{
  "num_hidden_layers": 14,
  "head_dim": 32,
  "vocab_size": 1024,
  "norm_eps": 1e-05,
  "bias": "none",
  "tie_word_embeddings": true,
  "init": "normal",
  "optimizer": "muon_variant",
  "lr_head": 0.00712,
  "decay_shape": "linear"
}
MLP neurons of a small language model. Each row is named by its layer, matrix (up: input weights; down: output weights) and neuron, and shows model dimensions 64-159. Each number is 500 + 50 x the weight over its row's rms, rounded and kept within 0 to 999. Numbers have three digits each.
After each neuron's rows, "fires in" lists the words (lower case) most often at its 100 highest values on Wikipedia text that the model never trained on; "fires after" lists the tokens most often just before its 100 highest values on Wikipedia text that the model never trained on. A number after a token or word is its count.

L4.up617:493416558455440543557415539615513495524359480447484447466441547527534455574511541601556449539502495454565564492420513508484377611540482575538522569488419505517471489468487569494557543530524557529570533471409598438550515446460506544511448497471541470411467478430544455500524437507448544443
L4.down617:533502529419535530516473513494455369507485535510463446636598465544485631503521499461482571478518423616528519489422424480415485509558511498518476494452548573514467462502467539476530520511491558559519484512519571526429527456567554429436520533484482454472550466482622442487503477536565540572
fires in: "north" 24, "early" 13, "northern" 8, "east" 8, "south" 5, "northeast" 4
fires after: " N" 29, " n" 19, "ar" 13, " e" 4, " E" 4

L4.up932:559433495446494552446540517478544490506478547436438497493532446458582514536452432361584469533510438462514430530414511485496553486551412510448501556508442517427451504497423473490512563492564492419551506563568499621468550512614460498532481507441410510480477443438515535497435519455502570503
L4.down932:600542596516440504562535482453435476454423486473524503527510449562455524496509526543494463474498503602686551580535549513395491567513454473552484510430581524512588457482425498571549564454475492462560470482351514544508454445502424514529527505509505445475458558512539457457516524521544449524
fires in: "early" 28, "first" 13, "each" 10, "east" 8, "earthquake" 4, "effort" 4
fires after: " e" 41, "ar" 20, "ff" 6, " E" 5, " l" 4

L7.up469:523504507421525517492476455519434406592510574545519541486582534542511542520498489590515483504472469494426512390534521477533461544501545582520494468457461427574535612502566514472501540556480501577511481542449509538487545413514460537478539495494537379505476457527395446598450488519429492436
L7.down469:507507478533524508463419499558429397496510492594559551459562390474458453493516461514495385476474566464451462457467560519490450453502489505520423441541560554536553496489504414450459541515570463407480484515599479511461509515510509524546357463586387473527417427506452481497564510478586521483
fires in: "it" 47, "italy" 7, "were" 5, "w" 5, "and" 5, "but" 4
fires after: "." 32, "," 16, "″" 8, "%" 8

L7.up119:450516527407391489506500403491411433519569492605442473510409471503472400491434547467481469494527611609522478515564554525469482536585419549494469488465405487515477476525486557424536520495548507512393372501553478576518441481513510539519500558509506508426471510547501617514444443548532538593
L7.down119:529542552544540446455514544411475372499517466448392496518476520439500482436651422384524514552527541454526619490435557499493485498463436510479439490504538525542570460526451603425537413499446499562551389450500539441461433540481517473467477535504543481530457527535537555593536487496504473448
fires in: "march" 15, "november" 13, "february" 9, "born" 9, "may" 8
fires after: "In" 15, " in" 10, " on" 10, "b" 9, " Feb" 6

L6.up742:525483545532491502490455523538468404467421531483522449509513524451487546451471471420587410493597506549438445547493471541428504452476555526468473548510443501531438505570436629473489499458531533482496473554441530573461637522604563472575573586475444550506507531630525429481435414501577401515
L6.down742:488486519535490522534519445510567543570515416506553440443572547521500450435575540493466480471458545480568557495516523532470490484520509614455586489562488472584433509530433488567456432484507411492609574487505534525521500511541432545522443397543508484402436521588555484513557456480445566448
fires in: "large" 14, "same" 14, "lower" 11, "last" 10, "league" 10, "largest" 7
fires after: " l" 25, " s" 15, "ar" 12, " Le" 12, " L" 7, "L" 5

L7.up834:383579442519558478569490483473477460479504555586425584476586510484444549485406492496484405457520568532549516537416476489459472552527448569539491444435505474541473521513457515504509518509534513458449520532484478556478459438610442532507417489499490502430405519580476462539454618528482492455
L7.down834:401537518476543496484531495485641397518559484484547470493530486467526376528427577590538519519447514468445494457427465560546541496507426448441495598488491554484510578536431487469515567482487486438441488471432537575545525423560475576574482491587592445510479478466504409493518529488527532471
fires in: "a" 19, "it" 10, "he" 10, "the" 10, "began" 9, "its" 5
fires after: "," 42, " which" 8, " I" 6, " as" 6, ")," 4

L4.up381:472461519488444489551542465518454476448427450456492518493453490543399542449404497446613435418527436615593501508498480500519550577550450572500423520535412476563471488508508543471493598531428531418501418508456466541562467505505429517533534538523468566542446521456582540488423496379493472498
L4.down381:475589485456475449501518534552424447499501529461560546467548483493551479510497505445458503518534516462581510535546509418493593516493503547523549437472568375478494508515480471466536495554430401494427530512472510506499417505577501488537422415606650448457576542528543487510483411504456528520
fires in: "early" 32, "oak" 7, "east" 6, "easy" 5, "effort" 4
fires after: " e" 28, "ar" 23, " o" 7

L9.up600:469503480531513526501527496446516510516530524543570439562525468487538585593496511583551549614419411434540531500517566508440516519565511504470570571517499536575458484491545537536592558465573508442355498462485441553481510454434470546529504439438530547465439452486556486476539481599485479569
L9.down600:495485560497540562517527459539534521450458432564470461514517498527518426503480574527475463456527524585496446450526577511584588513462626439584403434444519462421501567540445466456510519461486449466634453477554470515492494506552519466502437514501563551570434497544531422507453541614523533487
fires in: "and" 33, "to" 16, "took" 8, "for" 8, "would" 7
fires after: "," 54, " and" 9

L10.up927:503480504486545510512540414472493530522540654474449431543497570570450497501468475561425443486464483504543531542475478465525441582503521486511618560468417520456518552559495553451507457567483625526546521465483459414532541493501448560513525584484590576471490548554409406453463578452492500533
L10.down927:522542474602522501489599535520510496480451470428485507466590535437430603391417578523548521474508561573525551539542527509560435436542453463466450418548512532554571493505478534482489536497514559414473433502523505615471534493525441568520455448469434497514484593504530527527517378461611458530
fires in: "it" 35, "he" 15, "this" 11
fires after: "." 33, "," 23, " Th" 9, ")." 4, "h" 4

L4.up836:466504478391470542485523447530605474616457499496458390511530492521530492443461481525550440515494400482571554416498503443475534562470432581471558545495563487452509576428570533499522608542475455469519506591440468480487479455593487460562479416503519569446437473502540542391576539408470524490
L4.down836:488471417534483544594565577646456508456489444545507555454509512473466517480513527474428533481461499511493535556503481562484532461495599524585514395498485531525428527462471472479464392470497467560465488523473495558556448531522448414440487534429528423606471487569537494543432454546436502601
fires in: "early" 31, "another" 12, "each" 11, "easy" 4, "eastern" 4
fires after: "ar" 28, " e" 23, "ot" 12, " E" 9